python train.py --n_layer=15 --d_model=256 --n_head=8 --n_kv_head=8 --head_dim=64 --d_mlp=768 --vocab_size=8192 --activation="gelu" --norm="layernorm" --norm_place="pre" --norm_eps=1e-06 --positions="rope" --rope_base=10000.0 --rope_fraction=0.25 --qk_norm=true --attn_scale=0.13 --bias="all" --tie_embeddings=false --parallel_block=true --init="normal" --init_std_qkv=0.0314 --init_std_o=0.0 --init_std_up=0.0314 --init_std_down=0.0 --optimizer="muon_variant" --lr=0.0174 --lr_mult_o=4.0 --beta1=0.95 --lr_head=0.0102 --warmup_steps=0 --schedule="wsd" --decay_fraction=0.922 --decay_shape="linear" --final_lr_fraction=0.1 --batch_tokens=131072 --seq_len=1024 --doc_mask=false --train_tokens=786400000 --steps=6000 --dataset="wikipedia_en"
MLP neurons of a small language model. Each row is named by its layer, matrix (up: input weights) and neuron, and shows model dimensions 112-239. Each number is 128 + 24 x the weight over its row's rms, rounded and kept within 0 to 255. Numbers have three digits each.
After each neuron's rows, "fires on" lists the tokens most often at its 100 highest values on Wikipedia text that the model never trained on.

L6.up638:109160086132122154134147136104152106119159114162134141136130135126105116174104131148097150110142170134151159116152126123121080121123101120143121096143142149095105128130097098118152121123185144118157095118097117145057126157140116138114137150068127123126080138156121161143129154112169111106122092148157148151114144099098111096106170117108106091124141146118124160124183109117034100158167
fires on: "up", " per", " out", " just", " up", " over"

L3.up591:103080103114117151170189124149115087115089163110124152171087139142134096098139159106131143137168105130087079135123174153134143114125122103099198105171130147152134168110101130109120136128116166124102148125075159133130120092129135114116149112130126122184141142136149133075134097134094131130123133128104106125106157137175138119121122122166123085161146091098121139152090156034126123134098
fires on: "al", "ul", "r", "ur", "dr", "it"

L4.up69:139156123132130159140145102161115120127132123135113136151172169167122140131126149119144163134126132088153148153121129117109114093125114100138132162104124100129123122107133114070123147179103130134134093172113092139087094121069104133135152122128105136149111123131118148157128200129162144095132106114128145082095166144160092124109127141125114153126074086118110101137124175112136149137109
fires on: "th", "st", "h", " one"

L6.up548:118133153101104136184117142098108154162111124133159136122112120118150093139126130135129121161120124135145127118127158130117127133131199104111160124094157098099160136077159141122164049140119130139141110173154142154133124149137154127125084132108112098137148140116131109117122115143083110102112094115131183147134116121113136181157156161121106125116115108168146157143133119180154147126154
fires on: "k", "s", "z", "ik", "j", "g"

L4.up343:142140127061170113105140165160144115136131091167127119123073086105165136127100103092104126176154123159155110128134119106102088131091106123103170126129113113129126104142126091147119128118107135166120161105116131136151136151091108134142112104151120133114123163079137110139108151123142140109166141108090146133138092154144079119150149133140166144095130085102112118159104136146142147109157
fires on: "-", ".", "'"

L2.up735:153135095108150136185109147127133113117157140124132084192137103178168065140126130134131118180104097116118168103085133131141103120089131123153160168157120131148138118063143158163144101139093144126129132166121095124099073116090099136085098182122165132133131130128139135129095122100114102124130060104142076149128143116131115101105160133128133169144132097135122047105116105154147127102130
fires on: " of", "h", "ar", "th", "mi", "ul"

L4.up172:145130130109093135101110123151103130108112070100114126163092113121135134135145125120136154193133156109141127103129106133138101154129073100072120135121150208165109136136099146095192143123150143170090141135124114125131133128141126128164144128118118117148124131112094094138125165140103133144142105157138137155165109137109105139118127139141147127117155185112101108151158104124133127136125
fires on: "ac", " of", "op", " Par", " into", " per"

L2.up751:109193140101147126154116136137124078156121127162099141169156118143155135147118113100118132130126130150137114164128131122091138097099120086116164122116142136112151108102091143130208168132112127116139138133106101099106139100146118138153116127167169139122209110119109124125142104127140098142140118107149135116117109166126139131129117095135149148103124083165128145134128144102088139139129
fires on: "y", "ym", "ber", "ter", "ir", "t"

L3.up561:105131117129149115153138146133098126124178124101162115114113154130131095119164103177103127156131146101143109112162141121118130150145173149117122167120112143148133122127084136113171126122103150170140100121106110118142168108132173112106145131142159091142143125116126141122166115129100117108128115118141138100150146064152092139139137138127167136118155092150155153141168146082076144129142
fires on: "s", "d", "k", "b"

L2.up199:119141137127108161127130104145107090123173132101119143158136125138115111130125129141113137133129080086126135106141112104138058099138136115128119120121100120127142134117103152116118156105127070095119087189131119131138102082156112187165171156166136125112080114122131164127131155188145104128140108178118086148113151102141115135120139095125142155104139128165145161153127145102130161117188
fires on: "d", "con", "ad", " Ab", "b", " inter"

L3.up228:100123119143124165151131159174128111150176101121169117141147121132138161144086118154110145106169118119152131147154134131134137095160142113158113170134105156110152130151096154110190171161145116133120123137146174129142081139101085174147125155112086126116118172145137211138131135157145135121139141155113131150128105153096124119134115120151107127117143129144142134112113134145161134108164
fires on: "in", "l", "ic", "a", "ir", "at"

L4.up441:091103117160145103110106145115136161161129106109120102105118079120141125138121106128132151090144120133125141136141112123153140133095130164131142163113155114096105116097155119139115130114155145132085183114150105124133132153154134163101117132134145142093158122122090119156168124092160147122142102167138134114121114144100065116146108166119148093147174120123110163159156119149121157136158
fires on: "ly", "ic", "en", "the", "de"

L11.up548:115119141104117136153116140162116133131105099128128126123129107195146128143123082147111067161128106126128100168118121134105081091124138080119116115121118137156212107097121128092139125117074132063138116156117140149136131141103162144115126126114156149112129160162098117164122125146146187134110160148169156092143144152201120120126140117118146153165096121124146151153112092134127125151088
fires on: " c", "0", " C"

L11.up359:154138113156091138102108095133097186125122126113125156122126137114120109148154104135115149112149156111117137127102153119177141121119108128145149117119141145085153152143138102203113104099138130149165122160118159141149098142110110150128142138113139124124164135117083176160137098096118113111177068137099133129138136105127114113136114097106125107133117135135136140113106091093116132106116
fires on: "s", "al", " to", " at", " in", "or"

L12.up654:065119122122126105126134146111120103118183157086084126137082127154134141164115121125120129086093128130170119141128115145155153117151102163133103121090105145082102119122151136131116141180134130123116126090122134098100127151104115110141122175143145116125103127146105128170067126124100126163085140118086142082101135114088117138152167149118086128151138120091143141098116107134119115156096
fires on: " ", "-", " con"

L4.up679:132143114116129182116133141117169081114150132135163134167155143134134137144117129141154074154130162081154113111127126133120121096115169125136150111118146158116165124105105151148101144134093140143114176098115136132114122094140090116209134098115178113086107102140124154145118128136115121143132121136131145144143155118126144077086121106145114118132145147138130134127166151124152103102119
fires on: "d", "id", "mb"

L12.up710:166142129136034150147177117120163149136123130174126149083146131128100148103089139095101103090119153113081161134137182097125125116133174104112165150100118135107092132148096114163143131096154099140151109134136147116156126100099152118091148105170140107145094114162112130135123152145163108136132128121157140129127132109099122121112129128123120107115165097155169131139126148120124137111125
fires on: ",", "or", "8", "ve"

L6.up205:130116113141066100132168140117115134151156174150142103096144087119117119101129110117131105160125142148131138074105131147147052147095127133130126131127116086177097098121144157095131148139148131092169136164127119115110114130091145196137133136104119095137115146122117105138128137117106142108113114113206118115092132140117134130092164133144136111113054086097126154163125129124099115141177
fires on: " in", "eastern", " of", " through", " west", " northern"

L3.up617:127171134122154116177158103159138120171118117165121088111088150123110118119118158115137130127133149123126121135128132145153078178124120072132130149105123149156139115079120095117108074115148124153091130142119166139093143153144144133111134123124179162170124149129095125113115102137148115155114167141117127140150141137100122102135132104114134151254111125159131150114136135110101147108104
fires on: " to", " had", " by", "t", " of", "st"

L3.up575:129108130131142134166152154142119074159140061127183111114101103103105108115087147135118130175175160151104130110151118167129111124131109138091173135098121110110100107092145127145110122107139129105142131135142116128135125113153126124103155129110130118150104133159120132124138127175151100128128144148118160141146128117123127138098124153132164148096132109062109148131128120127164180104186
fires on: "e", "us", "es", "u", "at", "ad"

L10.up218:085127096106107185128131171116118139112103170119067121112046132160130099105121097124129167099085102134142117146132143098129124134096167111166160110126104161078079159159162134130122096128145119108112097152098155121141155134145082104156143117145101142129130136127128147114121135115139147113105175158103113115128141111083106127146161101179125138127126089122118150127125111130139162110107
fires on: "8", "9", "6", "r", "-"

L10.up281:087187124135130076163141167108135134141115128106129126155162088128149135150101139120141164103151123148111155168110150121174125124107103133117130130130134124156119092170101115082148111145135126091149134158142118100137059139102158129152140136116153175147135154145122090111101169130144151139132136097121127168124117153141130117092101157132136138131119133130129054100133127086154125142156
fires on: "s", "e", "at", "'", "i", "m"

L4.up618:151139123126123121138144154123103071137136089143124146150109092089132147161121147149101137138065148147104111091158148142120147145116142129143160129113171088145145167118114127123118118121128062130117147118116125151120119130155121143163142114109118145145129186111140150117155109117145103160149105118144122122116109158130120165108108132134143075166192128114088126143115124130125118133126
fires on: " to", "ut", "t", "ph", "qui", " not"

L2.up402:113094106131097124115074157137105121136098166121178124110146138114133142127132086106121121082109140158154116147081102142116130091139118121151082108123114166136132133138109110130100075107062112107102161147145126145092118129111132110129145165142115120099106116086116122160103099161112149139146134097112097098140179116094077153177119108095048119104133160114157150106088114136085121153143
fires on: "-", " World", " line", " charge", " moment"

L3.up547:138152134114153175133140093123128138171122125128120074134140104121115149126091161157137113106110119118149135154084142119122144140123121165109142142108150163104109095167165112133102178107147110146146118112128154068135125119099154146097172152138138093120182145129102112116170138105132124135108154127124130157121113128165110143111106120121144098155118070143144114122107136064129150112101
fires on: ",", "ra"

L4.up347:139114141122142097120174144083095093154097113145156140123105112127079102150156142147107139107113134113134132127149131145165127121126130125114139132096123100131124103117175150118093156118108143135107184139179142130112120133144107101142158093139101142121158121105140154175172104143115146121139149130130074127091124086120106131096104111162114125118162187143115130148121128150120148145170
fires on: " hold", "gu", " court", "ut", "t", "ro"

L4.up157:075128146088161144160107129122117124159108127124101114131147146119118111114138129112123153132176072155141118146153131070129136112141165101141143152183119138109156107136102126152146130133165126116130109148191119110143144133090122108086136117125150100150098233149133122154115130124169116140140130115107135109097129132179133096115118129142133139123145145142126107156128150110109149131134
fires on: "ar", "at", "ant", "sion", "et", "st"

L3.up257:119136120126126134081103106139126140139155125091149144085109082110143157129118102158112154139144123175146119141153128103120120164174128136105154127132127148123127118111152105128074119133141089109128125136099092117131127178099121116127109157154088091128123131129136176070157167101122158137088142153119120079146149136137099104166105124130163125149127128123152149119134100174127131097140
fires on: " of", "count", "ak", "ach", "ay"

L12.up128:102123097123111113129086147120134131090170107116174149134127143138117168125102134119065128116103153174139144108149123117131153126128089112133098132118111178116140147121121082125115130145069130095116094148155123089149149143105135162108151100155138178127093159127095155128108118116072103135098091128145123052118184108157124119113184111134170123192108110136158164108091120146108120087135
fires on: " ", "/", "s", " The"

L6.up442:125104143116106129122165088103131088140143158118121171121150104117146137141127110108146132165148150130141114092126117139154083129139125122120126118163085155133143082105112148129153161145148111073100122143128122141107120170103135136143129166117122101133158138147121101101160140145125111146122078132168199120155132143085121117115138116157113121096103098153123168158162144127154168114133
fires on: "H", " in", " on", "to", "our", " of"

L10.up301:130113137097123145140148126155101107085155108138155134104179148155180120149128170148133104119116129177099119132124129124127163098152111176116154142125125118126133142094111152131140145115170136105095113153161160120127117148102138191140141144107133124116131106141147157106102139128070121106163116148143119149124157134115119140116120141098140128130107146098134109134126158093107128110123
fires on: " de", ",", "pos", "os"

L11.up138:134128142108138155128142117111097106184142068114116177143097159107119121211188127120141113175146125136151160125119129165100115145165140121120104127103138126138156110112169089100146118144107145129111133114137147129145181141110149123116150150164141105130115132121070174110090114119100179121179103137163123105170113129127109143126166120139119108124163166138135152119134134137138125156101
fires on: " A", " de", "re", " such", "pos"

L9.up371:133155094108140095143140132161152137155145126167083109149114118158114126171163112134108120151145117115117144124086126166103148109107135139149146124099114155123157073129135168112160169166148141135104135128102131123126120112113071089090123148136104146121146153106145129162129118123137157124099122124125151138177149113134139124134028136132138108137120167159116125112142118157119148090135
fires on: "s", "ir", "ac", "al", "or", "ur"

L4.up366:164090092124171148146068126104128142134087086113082140110143159114166032121136103107133102165105103131127131117104120121114125127129182147130150148094141148125132137114132138106140106116148134196110146123132146113109140135133186138108093113122107111179121150150114146097124105154103133128132112129121119110146079119164147129091166102146147162170118070136114148108117121133148133182095
fires on: "ch", "z", "qu", "f", "g", " Pts"

L3.up489:152106122075083172130127121124100107157125118188080122173150147121157141133131125156142107123151146119110130125120094088159136160140126139111118181155125138120120145142136108095093142106098074151094138118147175095121105098116148134090095132135144122159138121089136152120144092094125120164091139116135140110138144127115136119150117125109163142145162134143108183122118101156112123129110
fires on: "il", "or", "id", " with"

L10.up120:136147110096080121158138166099125071123152152128117152124091114178120109118159115124117143125150107130116090104118097147150128056121099125124111111104137135142111165168101064149161116120094162173086121094089142111127163111126110118102193107121167108144113089145128120094120093107109131153115114130091147109123165154114160112159157156080101137123121128139112157159105185164170123142118
fires on: " ", " well"

L2.up423:168132127112127102157156145096134122123123087115078111139100141107114115115133093143084158131112083096127132109105111145156136147150139112160140143172150087133151105103112145127127149118168152156152137129126127092174166135121152144087125119127123083103152131136105107156081169164130175131121082144127144158124152114090092146142146126149118108168146105145144057151121146146131161116119
fires on: "N", "o", "e", "on", " Henri"

L3.up102:095107100098135141128161138096138142138109110163116118120119111161133119118131139102134179125132117111090154122118126092115158114122133116130202129105143129136183110107120157112117107135100146129123163134148165127175139160131105089122149145133128199103124173156116122141142117105129143147172113146159143119163150128119065121129091154156141141091149121103139166118103193107131130107099
fires on: "ir", "r", "mp", "ur", "ll", "ise"

L9.up310:129131111119141140149116106131146123134164085149174088174125095139110089174157129136148072158117123149040101063118107121146118124140114104133105107084129120157112143177112112115119112135149157098095094143134113115107105147155135117155129134121125120167110125133114125104136115106129104162148133118073152074130155143109131103134137153151123111134143129130125165131131122141122127128125
fires on: " ", " success", "ly", " final"

L4.up367:172068135117142137152134154119139093132148125154126138156100137129108141154079121098094123136095091101126132107079149174099087127180100147108106109103130118081069143108145143081127160110119111124124148122122121151152102174149100103128121111172096159081087122109123136135136153173129127163125127123115151139148135158104126132141128172117097142162144113085094149141145161094144115091103
fires on: " it", " not", " It", " route", " +", " train"

L4.up297:063082152109115120087148152127143127141136125137116121126179089128172122147124156101145079118117126156119126123131109100114128132130123109111150110151152131155151097130133137126112145139142140091088127139111161153107093170116134163119135139057122133136124129118115108105194140120113112096162127116139123165129109125129139128124120110114101130100131126088125149131117114122138141142111
fires on: "up", "om", "ing", "um", "op", "ol"

L6.up416:119172108126140119132089167118121109110134066099157094147149146126119133098144106112111157171116141102089158150158124100113121099126091102166092146121124124185149114141131045101166110106091131153133116121129137139140148118149118119149118097135139107128197120118177110133164092129086119101119118128131106155115125107109145125117088164091141154131099115141151114105121113102170146132114
fires on: "ed", "0", "do", "ly", ".", "tain"

L6.up728:088120081133145156112106150128121115111156142130157139118131157163127129121097105127121126196137174118123148135132102140158151096136105103137157087144135131149142101083095082126119115115133117138140118114115113133124086098100131151129134128135140100098087117126139143147137148133103072100123155156110146145090114082124106130107135125184069134125131157095127144156150105114110133112178
fires on: "d", "ar", "in", "ect", "con", "en"

L4.up59:116156159171124146144093124137143104119142117143127146169134102117118127135101062154137129135141113101133120087104135119106129106151169137140079125165119137127133149103167150119121151117169123161142108130079158124121102139149107116118106114091084135197124113101103119133141123162086092148071132157126120145115149104089127143150127134093094183123141137124079150117107101145135114143114
fires on: "f", " what", " game", " pass", " set", "s"

L2.up38:132116127092141115146114095144138068121149109132134158151148144127157093121118094142111099139131077161127149113132098114147127112123094117141090118154147119157103108105100106119107132145159147067125103128123138132095117116105110170127104125131127147157102154121134122137151174087155185143116085083129170162145057069138109132133100123084118125162117079116133146105138142161141168107111
fires on: "ach", "ci", "gi", "ed", "ing", "ri"

L11.up530:137141141158144094104108125136138066158103093102141106152117112113122110155110151128085126115169126084177155143140132136168135084145159165157108129135105124107151126134133155109118130113163154148104109128102117104171123152133128146141119125123114135130122113149101143112101102122110091130212155167166150135115105094149126096187099164125118099118119171092133155119154126112076119106110
fires on: " a", " in", " more", " the", " to"

L3.up482:125129124143161118122153141145132058186142147102101158112143075162139132115099130111157098124151174140155116113123130094159125109118113138088143122150143108143154134087155155151134119107158063142084101115130119152095095152120080083163143131128176115098179104128139144119111153122114129149117130105119119142106095143132125099133121133150099130122155115128136162108131149113144109123115
fires on: "t", "e", "y", "tt", "and", "ent"

L11.up323:140141131100100139166089133129145139160111135142128102118080118115135171156157085125135095132147149159117135095111128121137110140142140158139100139107120133115112120099138119127137102171127124100133125106122142141150149133145128104156092137151169117117110117161076188099114159132110174103151123168108100089093096127091127150123079093128095148139118129101137181134065137109148114128155
fires on: " de", "e", "th", " Le", " A", " Se"

L6.up694:098092156088160177118144128142152136118118094137118111106133108123184142114093161112098142123122073133121082117100150105092121124151131123187120236043131117149210155161132119111124118166135134151142120089131136141150141116118127109159102160148115093150163145152132111162130111110168125109135138119128112118115110122123145104167141103114135144179142090099115133119126145097075109155113
fires on: "0", "2", "o", "1", "Po", "ly"

L2.up226:130077103140113142121123131163145098170129129142150130112118111154093140115142087116092134136141130119099103156081142160122149111140136127043101155078149168102139136122125122132117179076107161110129145129124188145092118152130148142169134153133101134127105173145133153112129091117112143127115128136114112069135119117166149129103122130101140142085117114136092117127105080124130146139151
fires on: "0", "chi", "ad", "gu"

L3.up464:098135144145121163125127141144155119111118139135157125148133094131095088110123095128126107101193125152129122152131129134164142120175126088126165160164166147127130125119151143132142141100118106103147077172093137100104158128119141157122152087114130119108100113077157132075132126121113137138128158169117125145132110162139110093157117135106164127123097119092130133169109157105107123136176
fires on: "w", "f", "l", "d", "pe"

L2.up354:111124131152114123125150111119113121132111092097144113199159107133127122140143145117125116106142156085111126132125122150113162105107138169131101124113100115100122139110144155125098126138161111111115130142160116138138129155118125171137140161158121113188144127132100096151130119091145133134161130154155140137115093115087082163143115164096109120113125135181101141108118122167126160111169
fires on: "en", "ly", "ally", " October", "born", "ing"

L4.up173:136131103130146147146102146120124130133089087098151110157110120173163136170104121186135108155121106114109132128106109149130145116147110080127139150123151135162129099119145148099130131073151147125118103165140146130135115141149142106129102102133148138175130117151107096125129132138123115100141166172125143143115093110113152135093102149109102116139116165123143139098097108117099119165161
fires on: "s", "em", "ol", " start", "am", "op"

L4.up648:117127146107129150156155132133123169159145132123157130169078099109144159132117123152121064138100146116122121114151125158174142094123086147117125110126108136087098158132106115154117154136104143128084146111141190110128092132114088109124157137126142123087129208100176173122104161135124116138125149156101171127121131115106146140127148151149127090149122111148165148130126152084097113121089
fires on: "l", "ul", "bit", "at", "ult"

L12.up41:109115113130130067112125120077114113130190119157108107122154152117112187130158158143111101101140161138149130127114173124104102147150139144147185113122103194115126138158159133117142189157141121111103118181199163132133085107105157152146165111157139160167126128118134130138120126103132134133123047113131090146127134151109107141102151156145096136129117152108158167116126132108113093124101
fires on: ",", " de"

L4.up318:128157111157134144134133123129090143137148089120115109108124129109139142113127139105122127159153122148124094148150170124137081129143137152135159090141140140150116102078169143120086099136143141140125124133144137115094065156171137129180155134094125173157116104138099133092108158109145122150134152117164125136148120145076069131107115128133077124102155123109128142132108153139158133120180
fires on: "u", "at", "=", "it", "ather"

L4.up237:128165163143104148091134101168124117173105137155105168152143118109142160154129166138135133123126134149143098139087120098122123164146102130137112141132093106140101117141132138106137126117137112093198172146120184124112128129118127157145140081156182158083120106108134105110125107157130131106125121152145148100138141073128115150147146139130093142144129114131106148138125124100107108122111
fires on: " name", " title", " as", " code", " release", "ent"

L6.up745:183137080119115109125149183115164122122134122103089112142140134117128128113121143105173146179113136088152118149099098161180129106138135169106138147139114124125140138160132137135112125155116136171155172134157160137147131127154116134125136172099131133113125148123100097161188129150154138112122139141124165108112078087121105085124135167113098138155182104164123153123121112122115136118140
fires on: " out", "st", "There", " there", " There", " post"

L11.up516:145109111167112121138104102159089135128098103132072050156107124108126086095150145138091101144157096144146134103116102100147123137135100141165179163144124135107144168097105170112139130194117158106166124116114110119147115147122135124152156148106135151129124139180134106145148132136121113169140095119110149132139142155129088158108137120129064127179125130101162162136135149135097173115126
fires on: " a", " were", " as", " one", "ve", " which"

L2.up634:126149148140114142112150098140107127122086125125142132114136088163127120115074115120099148145115141146085168119106122108134114136105151143160152104093125109099120106124123143111139166125127108067117139128113119084145123118149130140127106066071099094116202106103134110103133139138157156130171104170125164153108164122113122150159120095115143130118144115121146139097118150176136145122104
fires on: "s", " of", " Engineering", "sion", "ia", "a"

L10.up737:141137142158108171161150126102094152158127147104139096162131082107127119142135121132150135146120123094114141146090102101128130133105159099114134114150162136162165116170151178119132129125121148145105081130117156118157098110110087095149136141100150078149154167138111146134091119131141123085106131128149176108093140133106145142139098139175123093134074146081145153101123087101082104147186
fires on: "a", "c", "ac", "r", "e", "t"

L6.up22:123120085117149161096117132133137123125107174103123173120101118105129084083128096104145165171122074100143118122068161143128124129130122165163150165127142110111121141069169111129101086071104130170136151162101112142131117124114156137129118132098162089165150117109107143093102106148065127103128132133177143134089155133146144111128133122156148174132091116139117120160158108088141103117115
fires on: " out", "th", " all", "mi"

L6.up236:169122124150130105133118112155125141177098121152101124151122093139148117186133129144149094139111106123109140114166139128143108067138115114085166117134131121144123075098103153106148175159117092110100159156097103182117144122139129109138147151131148150118116175128122105131109139141139107144148094106121109179140136143149147110147145147142116111120111107139130140123154117101135137103122
fires on: " of", " to", "ac", "ina", "ent", "ate"

L2.up541:110169129149123099140116128095159119120167121172083113134108124135104101122186126163162140167168113158134137124172131126151185131148118144145107139105084096111159109116169102140102153159134108138139135127129150134102160163079135103103097154156103156124107172107150139126082151086124101135161100112085134108089164143106126168153080074098143154126081102064120192147113120142145115147111
fires on: " with", "yl", " for", "ab", "n", "oli"

L6.up118:127139104096154089107150068096133090130177154147122111104084136132133101138173139138140132124142130097166132137167145144116077128154163073118133133128122143123124128135098168137096084144124105126127143154128106085141152151142088125088133118107183093117144169140110107142164161136100108153173157147168127113107167147138119133158131160163148133114125096102107162125080106143086124133127
fires on: "ro", "up", "er", " more"

L2.up184:097141113129127132157166098098122161075111092170132112135088171161143123131126150126107118139129099105114080155166138114147115155121170120110146090124119142152142108150078113133132112156129130104163160134129105130109133113110139115075154124140121182094169168126112114129179125129124111155118140095124078122114160120097124174116165124144103114096172100155099119146081152154118159110111
fires on: "en", "y", "ri", "ing", "ur"

L3.up543:165107146145179147131139160096123136124129143143115098092125094125113117165117110134095099112177143141108159171129128135129146154150112143130163119115133070103120148119121096130150134131101099130128086112129213100136112113142159097145115150156110132143128164105124147127155133162116147084117169133148187112121121127099137153122072152151130106116142155134117124143107146106074090156123
fires on: "ma", "a", "min", "e", " groups", "nov"

L6.up358:169116085137136091122125144156117130127144136151115142122091123120129106131130099143109126124124093133110137128133174115098129160161097104141116119150130155145117110136086093155120094123133134125153148110181115123150109124101124143172149127129102141097100096069164149112118118157082111164113103128112115063091142182096114112105170148117156123136139090077193156142083170107117102113146
fires on: "-", "em", "mm", "leg"

L2.up729:102149084120160132125069115122111142088151141146106130116132082154180130151177116098135115110147129132128112092074121140142142127194105131093124105129139137169130086053148148084119126131146146094156145109104124131120098195134114140123177170124125129109136127134161114126123127151150100111122121131138100126098111121141143153157144156111082065124130130111135121171100110158142178133160
fires on: " of", "um", "ed", "ash", "ing"

L2.up584:084102120131157142110116115147151119171154121160140040167097156131146101125105087077104133124125120115136114098107127122142129158153101099128138100167120140126165107121115122140145194115162115115109129121123086137122141136141175149100130134101128194129137118087144155161156121128154120134075157153118122093167102119126150157158149166160152160164119134158131124131141104117091131085137
fires on: "s", "st", "t", " of", "ce", "cr"

L4.up672:094120125108149120111138101115102105145162119160126106101146153109116110095094109145132159128164193173127109151152148103125097150099128145150146118182133115105143108155153130136152098111121132096094124152139086108122088137137125151144137154143139119155095161145191129110162119134098122133123114124159181153178120051142154130126092148133119118124129102123129148116118104151076101104110
fires on: "ic", "ing", "que", "tion", "rent", "time"

L2.up682:115170137116115117117167113168117145099120126088099179169132119154105125129114095130121154121114131138116128134113144164135141123179140137103125090159126182163098101144170124118127093113152142081153116126118136067141114143174072114084151134155133129124131111140157129140125136103125137093130146128177102131136151107114141134143145129159078083109113139138156133135079159151122148107112
fires on: "d", " of", "m", "ut", "ed"

L2.up535:126152101131129108123139129136130108116152107115165151135086112128142102109177156145077094130164087119119157116089134155111091129099125150092139142140126116136110120165141152086167160146116116168130165133141120127092142120166101144148141148107158160134092166130110167156119141133123121103132103155144144170132170114123149153132166102177125109113158125096154143160088096121114135122073
fires on: "ad", "y", "op", " of", " per", "go"

L12.up560:159107093158105104127087167121114124191181124107096112204147124105123109083177119151091100148199135145097092130124146138138105107106134119133101126106092125122137145120153123138131146152163092124093129134114116158137149117138128156160099154169078146168119132118096162126115113089158140156110160154112175124168128169164107113112098147134128125140132129147135148142145130155133138174165
fires on: " "

L6.up82:151113142092096098192147098177132147146167116143115131160099104130149115125131118112109127121143132128170135113143126145167120092098205121132116144102123159094091120139127156169138093150107088104133108133164083125122124095132108102125114127159122132117126177126129112154133116122125151040133136136098146121089147137134157156151153135093123103136133120116153123133156142154130178130081
fires on: " than", "ro", "ri", "la", "len", "not"

L4.up632:135129156099161157147152134181165152141127104184151113132088103118137166129084116131121139145072119117114148128118149093126139111117170133146080102128110113142101118160136126122111134134124110093140130145117096096131136156144131124112110053214103073147139122103145118131143091181133120139109111137147143151146140137124155147129125105150126138109109203132140143159115154144063142167168
fires on: " of", "s", " du", "e", "es"

L3.up745:143141069133136120145121111136119126148124118103158158114114126118179125146075133108052091085150087108106093108126137171148090103121111107086140130098147100126141144113109102150126113120139134127145136115104114159080136123181154095176128164161110130132127133155139120179139117162156107153180136121161128104116154130131171136198146079127118051149064116112148149160120132154111130118156
fires on: " of", "y", "l", "a", "ing", " for"

L2.up567:076137122099151112127161133145161170082125153112120145145181118102195156131162123126104123143146181170134166147125117140157158084088134132136108106109141135140105108123149140125120149115140142116137127122114127149118151099126120110137107146108138170122135106172130141143138099127119156142126133093162126152172127137079124124152135161091172085109139109106049094132129124087130128132114
fires on: "e", "m", "gi", "ley", "gger", "de"

L3.up487:095120137129132111150120093123150109146121119121146126156130165118129134076147138158124117133149101088111142122126173143132102119136141113104158150122150099126137153102074138114162114133135114125088180095162105087138102126086112115177135103132175111160130141162124189111114116115157145123128104140118199123094178110121169139101115142158135164129165129166132114123132118103059105166121
fires on: "ka", "an", "gu", "at", "ant", "u"

L2.up706:113131177122119165121165140149137099115119119145130184133105088096106121168130130123135099131173136108138119091102101103120153095086094106121142108109145142112179102100109090126115138125122099119136215082087179111120129138182124130126120157146121100097134105104143110125140137158164133193148135111152146111156137109179134114116102161080101125134083120152112153118115156092124128127104
fires on: "ed", "id", "red", "ved", "us", "man"